Weights of a small transformer language model: 15 layers.
MLP neurons of a small language model. Each row is named by its layer, matrix (up: input weights) and neuron, and shows model dimensions 48-111. Each number is 128 + 24 x the weight over its row's rms, rounded and kept within 0 to 255.
A block is one neuron, or neurons of one layer that tend to fire together. Before each block is what it responds to, as a language model described it from the Wikipedia text at the highest values.

Word and number fragments. Digits and subword pieces that continue a number or word already begun, mostly in pipe-delimited tables and semicolon lists, e.g. 2'4', b'ronze', dep'os'itary, −3'6'.8.
L4.up137 [144 139 185 169 116 116 107  95 120 140 134 136 133 145 142 149 103 160 157 121 144 144 137 120 167 149  84 150 182  89 125 100 144 102 113 148 141 149 127  74 138 129 139 139 146  99 153 122 162 133 142 110 151 126 143 142  88 111  84  96 141 142 113 117]
L4.up222 [163 130 146 177 137 112 109 106 122 148 149 160 112 133 177 140  98 132 124  97 119 157 128 107 134 150 107 147 169  96  75 101 180  98  80 137 112 147 124  84 132 109 156 101 115 117 122 117 145 132 123 135 159 110 164 146  94 128  75 102 128 124 115 143]
L4.up327 [151 124 131 162 127 116 103  97 109 141 152 146 111 127 155 146  82 115 127 107 151 153 133  93 136 176 136 141 144 102  99 110 152  91 101 154 121 133 134  62 128 111 153  87 137 151 129 116 145 120 123 119 141  97 162 165 116 141  95 104 131 152 127 141]
L4.up435 [148 136 135 147 126 117 100 114 122 139 151 168 114 123 158 139  94 126 139 111 153 155 144  91 138 156 135 146 157  95 105 129 170 111  89 147  87 136 120  62 132 117 150  94 132 129 131 115 135 143 134 117 143 117 156 163  87 156  76 105 141 145 108 124]
L4.up467 [159 137 127 171 137 136 113 104 139 105 134 158 111 129 146 144 121 137 121 113 146 150 131  94 146 145  95 130 162 103  86 115 183 101 108 139  95 146 129  69 136 105 185 119 141 121 152 128 135 124 133 120 141 115 166 138  93 128  91 104 142 125 119 133]
L4.up476 [152 132 139 156 125 121  91 102 121 114 143 144 123 131 161 143 105 147 142 111 165 165 145  97 133 167 106 142 148 100 118 115 159  91 101 147  98 152 121  63 133 109 163 113 143 125 151 118 140 156 138 123 142 110 144 156 103 128  69 101 139 131 113 123]
L4.up564 [139 128 142 153 132 132  96  98 116 106 138 160 119 114 153 154 105 135 145 117 170 158 139  93 138 154 104 136 145 106  98 115 159 100  93 142  92 152 127  62 129  93 164 106 140 119 152 121 129 134 134 114 146 100 152 151 100 132  80  93 148 142 112 123]
L4.up583 [150 141 153 192 128 121 103  98 127 147 148 142 122 144 160 146  92 139 132 104 153 155 145 119 134 146 104 151 163  79  86 107 157  92  93 146 116 149 124  64 139 116 156 118 141 116 135 122 155 129 127 113 144 111 168 146  86 125  91 105 134 143 118 117]

Mid-word completion pieces. Fires on the piece that completes a word begun by the previous token, such as comp-onent, ter-ror and er-ror, plus some predictable nouns like interest and plan.
L4.up89 [147 133 145 173 127 132  78 107  87 118  98 137 139 128 144 108 116 137 167 131 145 177 134 115 165 160  92 187 172 112 127 116 169  90 114 131  96 170 150  92 125  93 157 114 158 128 123 132 154 136 119 146 138 124 132 160 125 138 110 108 158 123 112 117]
L4.up104 [148 110 151 152 133 127  82 109 108 107 105 146 120 121 164 140 105 139 145 126 145 174 132 116 167 160 113 165 174 107 126 115 159 114 103 136 102 170 144  94 108  97 140 113 167 127 126 136 136 132 132 133 130 104 134 158 116 147  94 107 145 122 106 122]
L4.up107 [149 133 139 170 139 132  74 122  97 111  92 143 134 129 157 122 126 150 160 138 157 184 132 119 165 152 100 178 177  98 133 100 170  83 123 125  89 164 166  86 109 100 156 116 172 116 130 139 144 144 125 141 133 109 119 168 118 144 101 110 159 114 111 111]
L4.up183 [142 116 144 153 137 126  74 112 100 106 107 140 136 119 165 125 115 156 162 129 143 183 135 113 170 153 103 171 175 103 139 106 165 101 106 126  98 167 140  87 115  95 146 115 168 124 133 141 143 147 129 144 143 117 132 166 114 136  96 116 146 125 104 122]
L4.up286 [145 125 141 172 131 132  70 116 102  96  91 136 134 124 146 128 122 143 161 121 149 178 136 116 175 157 108 177 173 106 114 112 166 103 112 131  85 167 157  90 121  93 153 113 159 137 131 141 150 144 118 148 125 109 139 150 116 141 107 107 160 123 113 112]
L4.up351 [148 137 139 172 139 130  72 112 102 109  99 141 128 126 140 123 122 136 153 125 150 186 122 112 167 162 114 183 171 101 119 109 162  93 102 129  86 160 144  90 125  91 155  98 158 132 139 140 148 152 118 134 135 111 130 151 114 149 105 100 148 122 110 121]
L4.up482 [147 104 150 159 125 131  92 103 104  90  84 132 137 120 173 144 113 144 154 121 143 170 121 111 165 149  94 179 181 102 112 117 159 118 105 140  93 170 155  86 114  91 151 110 170 113 121 140 164 140 141 113 127 116 135 154 111 122  82 114 140 119 118 121]
L4.up559 [147 116 141 176 146 126  64 116  88 103  90 138 142 131 141 135 124 148 148 121 151 174 137 121 174 167 102 179 165  95 113 118 161 103 122 128  94 165 151  99 117  85 151 123 165 133 123 137 151 139 136 141 140 115 142 150 113 136 115 101 149 116 115 112]

Table cell separators. Spaces starting a cell after a pipe or semicolon in Wikipedia tables and lists, often before numbers such as vote totals, durations, scores.
L4.up5 [133 163 104 148 136 130  88 101 134 113 111 140 136 130 133 126 119 132 157 114 153 175 158  78 156 163 105 154 142 108 128 121 148  88 115 131  84 144 117  83 122  77 167 135 138 135 156 144 147 140 117 126 138 117 153 151 108 140  96 117 153 116 103 113]
L4.up168 [139 149 126 133 116 121  97 113 116 134  96 126 151 131 141 140 110 138 160 126 161 178 158 115 158 149  98 147 146 102 127 124 164 107  88 127  75 160 122  85 138  90 160 105 143 107 165 144 127 136 122 120 153 122 141 172 106 141 114 130 157 119 106 101]
L4.up217 [146 131 139 157 109 112 130 117  87  97 135 155 162 129 153 121 152 129 122  83 131 153 145 116 158 142 123 149 157 153 129 140 173 132 139 135 102 119 111 151 126  82 144 127 132 119 142 122 143 109 133 152 106  99 107 130 107 137 108 127 124 131 129  86]
L4.up235 [140 125 132 166 141 159  73 103 140  78 110 101 126 144 157 115 146 153 168  61 135 123 112 136 135 176  93 159 156 150 111 118 160 146 128 134 135 113 145  93 102 104 112 115 140 121 131 137 158 144 111 133 150 131 147 118 129 144 129 148 143 138 103 102]
L4.up267 [149 155 107 168 115 124  62 105 119 114 130 121 134 169 123  72  96 103 145 103 110 116 139 133 141 166 148 128 108 119 134 165 133 150 121 134 128 151 146 140 111 145 151 107 179 106  92 109 162 113 139 170 109 127 121 208 134 122 162 128 140 126  93  70]
L4.up507 [110 171 149 167 160 130  90 103 129 136 135 150 125 152  98 119 139 149 190 104 141 141 107 154  96 161  91 168 146 146  97 136 161 152 121 128 100 110 115 120 135 123 124 135 182 105 119 106 134 138 125 124 139 162 134 190 124 110  91 101 120 102 119  99]
L4.up589 [112 144 137 154 142 129  79 131 102 124  96 130 116 130 114  92 124 173 159 138 119 147 121 135 154 157 121 150 131  84 108 112 158  91  99 149 115 144 119 105 137  91 183 112 126 145 136 125 144 106 133 141 122  94 125 165 111 158 120  92 141 143 123 134]
L4.up630 [128 114 111 165 126 123 107 132 123 126 107 155 133 133 151 142 122 161 131 129 158 164 143 118 130 156 104 150 149  91 110 104 181 119 117 133  94 154 132  65 146  79 168 114 136 123 142 130 141 154 118 122 146 122 169 150 110 148  89 121 152 123 113 144]

Table digit cells, mid-word pieces. Single digits, mostly 0 or 1, in statistics and medal tables split by | or ;, and also mid-word pieces of proper names (Amed-e-o, Tor-on-to, Camp-e-onato).
L7.up38 [124 103 159 135 130 104 103  97 110 126  86 115  82  96 149 132 100 177 168 127 115 153 119  94 190 122 137 125 146 149  99 155 159 130 139 161  86 118 103 140 126 129 152 114 128 104 148 102 150 124 160 123 156 119 112 143 101 103 105 114 121 129 141 106]

Final piece of names. Final subword token that completes a multi-piece word, mostly foreign personal or place names, e.g. Luis-a, Sakaguch-i, Venezuel-a, Johans-en.
L7.up70 [ 60 110 132 146 120 127 136 130 132 140 163 117  86 138 144 123 138 106 138 136 113 146 144 104  96 106  83 130 115 165 148 119 152 130  73 126 127 159  85 120 170 127 143 119  97 127 149 104 132  98 143 146 141 100 142 138 126 153 148 155 110 163  98 152]

Digits in data tables. Digits, usually the first of a number, in late cells of pipe- or semicolon-separated stats tables, such as totals, points and percentages, plus ISBN prefixes like 3- and 0-.
L7.up305 [177 112 106 115 132 194 106 125 106 108 128 120 141 124 167 117 172 119 159 106 171 141 110  98  99 152 114 130 139 160 122  93 103 119 127 116 119 145 168 108 152 130 127 144 147 117 109 126 114 161  90 155 110 163 103 147 149 143 132  73 179  76 150 162]

Number starts in tables. First digit of numbers in data tables and stat lists, after a space, bar or semicolon, e.g. 1 in 19, 4 in 6,478, years like 1988.
L4.up9 [131 129 157 164 131 131  92 115 121 113 101 139 121 131 152 140 126 174 134 122 137 183 157 112 171 150  90 161 176 103 129 100 151  96 100 131 122 186 150 109 135  93 149 126 178  98 141 143 142 150 122 108 143 115 131 146 114 146  77 105 151 115 114 141]
L4.up97 [163 107 153 167 106 120 117 151 108 102  95 145 124 109 136 150 122 146 130 107 137 156 132 146 180 143  77 162 190 104 103 109 162  92  91 153 121 162 160 107 116 106 147 127 169 121 144 135 130 118 139 125 130  89 131 129 110 116  70  94 127 105 130 117]
L4.up112 [132 140 149 156 124 142  97 122 109 115  94 132 131 137 157 133 134 167 155 113 150 172 134 119 169 144 106 168 156  93 123 102 175  98  99 129  86 180 149  96 115  86 156 121 165 121 151 149 151 149 126 123 123 100 135 168 118 149  72 116 153 114 109 114]
L4.up252 [140 118 143 151 136 133  96 122 117 116 109 135 160 110 140 110 118 139 153 138 153 191 150 145 175 138  96 180 184 105 120 101 166 104 115 121 112 173 150  80 143  85 160 109 135 119 155 160 149 128 128 119 145 123 115 149 119 139  77 116 137 121 111 121]
L4.up257 [146 119 154 154 126 114 110 142 128  98  94 145 138 113 136 143 123 189 126 128 152 159 143 115 173 151  78 149 177 100  94 107 160 104  92 140 108 157 145  92 130  89 165 108 136 111 147 137 127 129 119 109 150 106 132 128  92 126  87 103 131 110 118 102]
L4.up400 [145 149 146 156 141 132  95 118 119 134  99 120 144 117 143 135 118 171 145 114 136 172 148 112 156 150 100 154 165  77 119  99 157 103 103 127 116 155 136  96 128  89 160 111 181 119 144 152 163 156 133 123 131 108 132 153 120 156  80 114 158 127 103 131]
L4.up402 [135 139 136 159 124 124  98 107 113 136  88 136 129 144 151 137 121 163 153 117 146 178 134  99 167 146  98 166 151  93 117 107 170 106 109 130  89 162 143  99 129  79 163 106 167 111 144 148 151 150 120 120 151 108 144 161 109 150  70 122 156 113 110 113]
L4.up542 [138 131 151 148 140 138 119 112 125  92 142 176 134 131 161 118 136 176 156 130 154 170 156 113 162 154  89 135 146 101 102 114 170  90 105 121  82 168 140  88 134  92 157 122 147 103 163 123 144 135 117 117 141  96 153 152 113 125  95 104 151 126 109  91]

Word start before digits. A lone space or first piece opening the next word after in, on or a, mostly before years (in 1848), sometimes a name (B-ucharest) or re-/co- hyphen.
L7.up581 [144 156 138 168 148 154  75  96 124 142 127 152 119 122  62  79 110 140 133 100 124 119 107 133 163 142 122 124 117 149 123 154 160 118 150 131 111  94 101 125 107 148 149 143 170 114 108  99 162 135 100 126 110 127 152 163 127 120 145 114 139 121 113 109]

Space before a year. The space token right before a year number, especially after the month in biography birth dates like "born 21 December 1987" or after "in" as in "in 2008".
L9.up12 [144 144  98 188 151 120 121 117 110 121 112 162 142 126 133 133 148 132 142 149 145 118 150 115 170 154 118 181 136 135 161 146 128 107 166 139 150  75 119 125  70 133 150 127 113 145 148 105  96 131 108  95 159 135 120 135 141 183 139  33 143 129 124 155]
L9.up17 [142 110 151 159 105 131  88  96 116 116 143 139 125 111 146 160 124 142 122  99 120 114 105  82  94 133  98 159 117  87 122 136 189 112 144 131 104 101  76  96 139 109 158 148  91 146 165 134 119 120 156 107 182 133 157 138  86 130 111 116 138 129 142 134]
L9.up91 [111 157  73 125 105 108 133 100 115 103 108  96 122 124 101 101 106  94 130 115  94 162 196 150 147 152 100 160 121 134 141 113 155 106 135 164 134 112 138 126 151 156 105 108 168 144 140  82 115 126 131 131  88 136 120 138 133 146 115 134 136 116  98 116]
L9.up188 [121 157 177 121 147 167 106  99 151  99 184 153 146 105 117 127  91 146 115 152 175 139 112 132 131 116  83 132 118 118 128  58 148 114 102 132 134 113 138 126 154 147 121 101 128 141 154 136 143  75 141  98 111 138 140 145 105 128 156 128 124 147 164 126]
L9.up340 [ 88  92 142 150 118  79 104  87 122  96 156 139 116 113 138  83 127 144 125  96 114 126 144 130 124 116  88 159 116 125 113 129 146 111 127 133 129 110 111  66 129 108 157 120 122 129 119 136 131 123 130  82 161 163 182 130 113 140 156 110 145 150 131 103]
L9.up344 [146 171 159 146 138 163  94  88 143 138  98 111 117  93 122 132 138 117 168 140 136 124  99 132 130 148  97 140 126 136 107 110 123 103  89 148 151  89  67 134 156 147 113 130 125 131 139 142 162 130 115 120 161 139 150 166 132 150 139 117 127 164 124 142]
L9.up473 [130 115 155 154 112 146 116 133 129  95 120 128 114 160  86 120 157  98 123 130 133 141 123 140 122 133  68  86 103  98 120 111 139 124  75 131 173 104 106 108 123 108 142 129 124 118 125 128 123 109 114  95 132 170 128 134 133 163 147 105 154 181 155 118]
L9.up528 [105  81 131 199 180 130 128  80 117 142 142 155 119 145 103 134 144 149 146 135 121 127 113 121  99 129 135 196 136 107 103 146 120 120 105 146 102  95 104 105 121 151 144 150 138 152 120 120 137 117 147 126 161  93 107 115 121 122 114 114 118 178 125 125]

Final numbers in tables. Leading digit of a number closing a sequence or a table row, mostly totals in tables (Total votes 1,212; length 34:30; quarter 4).
L9.up1 [130 113 116 134  74 132 119 100  90 118 142 122 140 128 119 153 142 137 115  70 146 121 124 144 119 124 104 130 167 196 138 124 136 111 117 194 138 154 128 105  76 119 116 137 138 132 129 117 137  98 124 141 121 162 127  86 170 151 144 129 145  98 123 126]
L9.up5 [152 160 136 117 105 147 101 107 127  80 121 162  97 122 140  72 138 139 135 125 120 113 112 129 151 176 154 127 152 155 162 109 107 149 113 129 104 146 122 126  98 142 111 131 172 103 134 101 142 138 133 145 137 143  90 152 142 103 178  59 174 115 112 130]
L9.up88 [139 135 145 143 161 173 113 133 107 134 134 128  77 150  91 149 137 122 158  97 151 126 110  94 128 153 138 124 151 139 135 144 144 104 158 146 140 121 127  94 129 112 122 129 143 134 122 109 137 153 113 112  95 129 178 192 126 108 129 104 113 146 100 143]
L9.up177 [147 142 147 140  55 127 102 140 154  69 112 142 117 139 180 103 122 133 119 143 124 146 112  91 111 141 138 106 119 146 159  65 138 138 128 125 111 120 136  99  86 107 135 168 138 110 134  96 101 126  97 160 162 123 163 114 125 106 162 137 140  88  83 128]
L9.up200 [125 112  96 127 148 149  97 118 137 108 122 100 134 115 161 119 126 124 174 127 148 113 101 121 132 202 110 141 111 144 153 145 133 117 146 145 130 126 115 122 122 155 136 130 163 102  97 139 150 117  89 159 139 156 122 154 152 138 122 114 175 130  84 178]
L9.up270 [150 156 145 127 137 131  90 138 119 132 142 112 148 198 130 117 146  90 119 128 144 131 100 124 123 135 149 106 128 165 154 136 128 126 117 117  94  90 108 122 125 147 153 110 133 100 165  96 165 127 111 172 135 174 164 138 152 119 182  69 159 136 112 153]
L9.up617 [146 120 124 160 121 170  71 156 111  82 145 109  95 139 130  99 153 100 159 111 130 149 123 120 124 166 168 129 108 181 104 113 134 140 122 114 125 123 130  92 139 119 133 111 120 128 165 124 139 135 123 181 116 116 144 144 129 102 134  79 163 100  96 147]
L9.up639 [144 131 141 162 155 190  87  78 136  57 137  92 130 115 121 115 102 149 133 124 155 123 122  94  96 159 106 151 133 147 112 139 150 114 136 131 139  96 109 111 113 152 140 121 167 161 157 134 108 156  88 139 146 135 160 157 134 131 162 103 163 146  92 131]

Wikitable header cells. Next column cell in wikitable header rows, especially the empty or Sales cell after Peak chart positions; also of/from after plural nouns, and W in W/D/L sequences.
L9.up26 [120 142 124 129 123 135 145 114 111 130 143 117 101 130 116 131 125 131 109  97 141 122 142 126 121 135 112 120 139 118 141 118 137 132  89 130 105 158 135 134 130 171 114 159 178  91 124 114  88  98 155 165  71 164 118 136 131 140 121  96 126 123  87 159]
L9.up173 [148 114 132 117 145 179 137 119  83  95  90 118 117 124 132 142 105 135 108  88 133 140  89  96 118 138 162 111 138  90 139 132 127 136 163  97 100 106 111 113  88  98 169 116 106  90 138 119 143 142 138  93 131 102 121 163 132 109 131 109 128 126 121 107]
L9.up187 [123 130 154 147 166 168 120 128 107 102 153 144  73 163 194  90 134 113 156 101 113 126 132 138 145 151 160 142 166 123 127  92 138 115 122 103 112 115 140 113 104 173 146 119 122 110 118  64 139 153 123 128 116 105 159 169 154 129 121  89 134 142  78 109]
L9.up248 [164 129 176 110 104 144 133 107 128 116 169 129  90 149 153 130 104 101 101 136 128  87 131  85 174 151 114 108 163 152 165 113 140  98 134 181 109 102 130 103 145 155 100 166 134 131 142  82 125 130 102 136 114 118 166 166 146 151 139  99 136 160 103 130]
L9.up287 [122  84 113 116 145 145 117 130  87 134 153 149  91 102 138 142 132 134 127  93 103 127 125 102 158 161 125 135 142 135 138 135 129 136 174 134 102  93 142 105 122 159 169 107 105  65 131  89 139 149 163 176 161 141 157 127 163 188 119 109 134 164  99 145]
L9.up392 [ 86 172 121 183 135 102 138 127 123 116 127 146  59 130 152 109 102 182 149 115 126 101 152 108 101 116 137 171 122 131 101 123 122 117 126 116  78 155 157 123 107 133 166  90 140 101 160  74 127 168 130 153 158  95 180 135 104 115 135 121 138 168  97 129]
L9.up425 [139  99 133 137 101  99 129 126 141 134 134 130 119 143 104 128 111 168 141 134 149 120 132 112 122 159 132  88 153 114 145 156 115 156 144 150  98 168 158 115 123 143 163 118 160 121 120 126 124 105 162 200 120 122 142 125 158  78 149  94 152 157 135 113]
L9.up523 [144  94 108  92 167 195 134 137 102 118 119 156 132 105 125 101 108 151 125  94 146 129 126  94 106 139 147 131 154 104 101 115 128 116 144 146 144  88 143 114  67 133 152 155 153 132 176  91 120 131 118 130  90 136 121 182 132 117 110 123 121 126 123 100]

Space before numbers. A bare space token that comes right before a number, such as a year, count, table cell or code number (in 2020, strength to 420, factor 1A).
L4.up33 [144 158  95 160 120 120 105 119 137 142 112 162 142 156 101 107 122 131 164 122 140 158 155 118 124 152 127 155 139  89 109 104 160 121 118 117  92 163 136  95 135  61 155 120 146 110 157 132 161 148 113 118 154 128  83 187 111 106  93 107 147  81 108 123]
L4.up88 [146 124 164 167 138 115 103  80 126 124 125 142 152 137 181  87 107 175 167 122 158 169 106  95 147 149 104 175 136 104 120 127 179 124  78 127 107 138  92  92 155  59 123  92 127 142 148 143 122 140 149 130 142 123 139 159  87 120 102 135 148 129 111 108]
L4.up196 [122 153 116 166 142 124 105 104 126 122 102 156 132 149 144 110 113 147 144 119 175 183 140  97 147 172 101 153 134  93 118 116 179 101 111 131 103 170 117  88 135  43 153 111 132 131 159 133 148 139 118 103 146 116 125 157 105 127 107 135 155 118 106 125]
L4.up221 [130 160 141 124 102 115 102 111  88 125 151 100 169 112 125 142 142 101 100 139 154  99 166 129 174 143 119 115 171 120 126 114 131 115 147 143 153 156 117 143 150 130 122 154 121 129 150 137 155 128 103 117  75 135 161 116 112 185 143  68 132 184 124 129]
L4.up266 [130 137 136 100  85 132 116  80 131 120 149 114 109 146 136 133 153 117  94 136 140 104 175 130 161 159 130 139 136 131 129 126  98 108 154 137 125 139 157 143 165 135 141 166 120 134 151  97 136 184 121 159 111  98 160 171 120 196 154  63 124 186 116 144]
L4.up511 [165 128 135 146 128 108  77  91 131 140 123 160 144 138 133 109  90 154 168 126 161 152 151  80 182 167 103 168 134 119 164 116 139 101  89 132  70 154 119  87 143  88 133  99 143 117 160 140 134 145 145 127 149 122 110 159 107 119  92 131 144 123 114  85]
L4.up541 [151 146 126 153 127 141  94 102 123 115 138 159 146 128 132 106 112 169 176 114 143 164 159  57 145 166  94 158 147 119 146 123 144 100  88 123  57 156 101  88 141  65 149  92 135 123 171 125 121 140 137 118 145 116 143 170 101 124 111 141 150 110 106  95]
L4.up619 [163 169 131 145 117 130  99 109 129 120 103 154 133 126 108 108 113 165 175 128 150 168 170  78 156 157 110 150 147 113 153 120 145 103  92 128  40 151 105  90 132  87 137  93 155 111 169 120 141 158 126 125 161 141 116 173 116 119 112 133 149 128  93  86]

Table row cell tokens. Pipe separators, blank cells, digits and decimal points in the later columns of Wikipedia table rows near the row end, e.g. stats like 3.5 |, 0.44%, 12 |.
L7.up62 [153 125 111 154 156 149 114 109 122  97  97 102 116  95 147 113 124 141 133  93 122 147 101 132 119 171 127 107 115 148 127 112 109 114 123 130 110 144 127 108 122 101 114 139 147  87 132 111 141 126  74 176 165 140 163 141 151 112 133  97 128 105 114 128]

Digits after number separators. Single digits within a multi-digit number, just after a thousands comma or decimal point, in vote tables, incomes and areas, e.g. 3,8|3|2, 18.|2|1, $376,|0|00.
L9.up56 [150 109 114 136 167 154 132  74  99  98 186 156  93 166 143 110 106 116 145 144 126 106 113  93 156 129 160 160  98 145 125  90 147 140 114 150 128 155 128 112 157 103 126 112 140 117 118 123 141 105 134 160 137 143 130 178 119 122 153 135 141 174 139  98]
L9.up76 [147 125 130 119 101 124 103  86 163 121 140  94  94 135 105 131 101 130 167 113 119 141 132 128 131 176 103 180 165 160 182 141 147 124 122 160 106 125 143 107 108 148 128 152 132 110 128 150 168 141 122 146 146 158 166 142 100 135 145  89 132 156  91 134]
L9.up79 [ 99 115 127 119  94  92 128  45 117 125 140 113 113 171 132 136 123 119 166 159 149 127 149  89 129 156 135 169  81 149 130 119 124 137 116 157 115 133 112 118 102 136 116 152 155 142 157 127 173  68 123 145 143 136 122 164 141 139 155 118 166 124  90 110]
L9.up274 [116 121  92 115 128 106 149 111 112 115  80  98 113 161  99 129 124 126  97 125 141 130 123 104 143 193 129 116 113 125 172 127 169 137 145 111 131 117 138 131 109 130 135 125 145 105 122 142 136 136 135 159 134 123 139 119 100 126 159 150 159 117 116 134]
L9.up319 [137 116 146 109 136  86 156  92 145 111 128  93 145 155 144 147 133 121 117 102 130 150 154 110 165 162 136 113 108 127 160 122 108 125 118 139  98 144 121 134 134 170 130 156 158 112 132  97 113 122 110 193 142 120 137 124  97 133 160  89 138 104  71  83]
L9.up380 [104 127 131 146 136  92 149 126 115  82 111 119 150 148 109  92  88 144 126 106 134 142 128 140 168 181 125 195  98 150 149 101 149 156 142 127 134 115 110 112 139 136 125 134 133 110 141 144 140 126 113 170 131 156 128 122 120 119 118 164 162 110 113 169]
L9.up414 [116 154 122 117 116 106 153  82 130 123 152 124 121 166  79 134  90 137 165 112 107 141 174  58 160 125 159 166 118 131 150 155 190 110 127 151 106 121 110  97  94 163 136 139 123 141 140  79 164 100  89 160 157 123 125 157  98 176 148 125 136 138 120 102]
L9.up441 [123  91  94  77 116  88 125 144 141 158 148 135  99 152 127 128 124 112 116 134 121 154 171  96 146 132 149 109 125 124 199 130 115 139  97 128  89 134 148 155 144 160 146 119 126  50 119 119 143 130 122 161 135 162  94 151 117 148 127 140 134 155  92  85]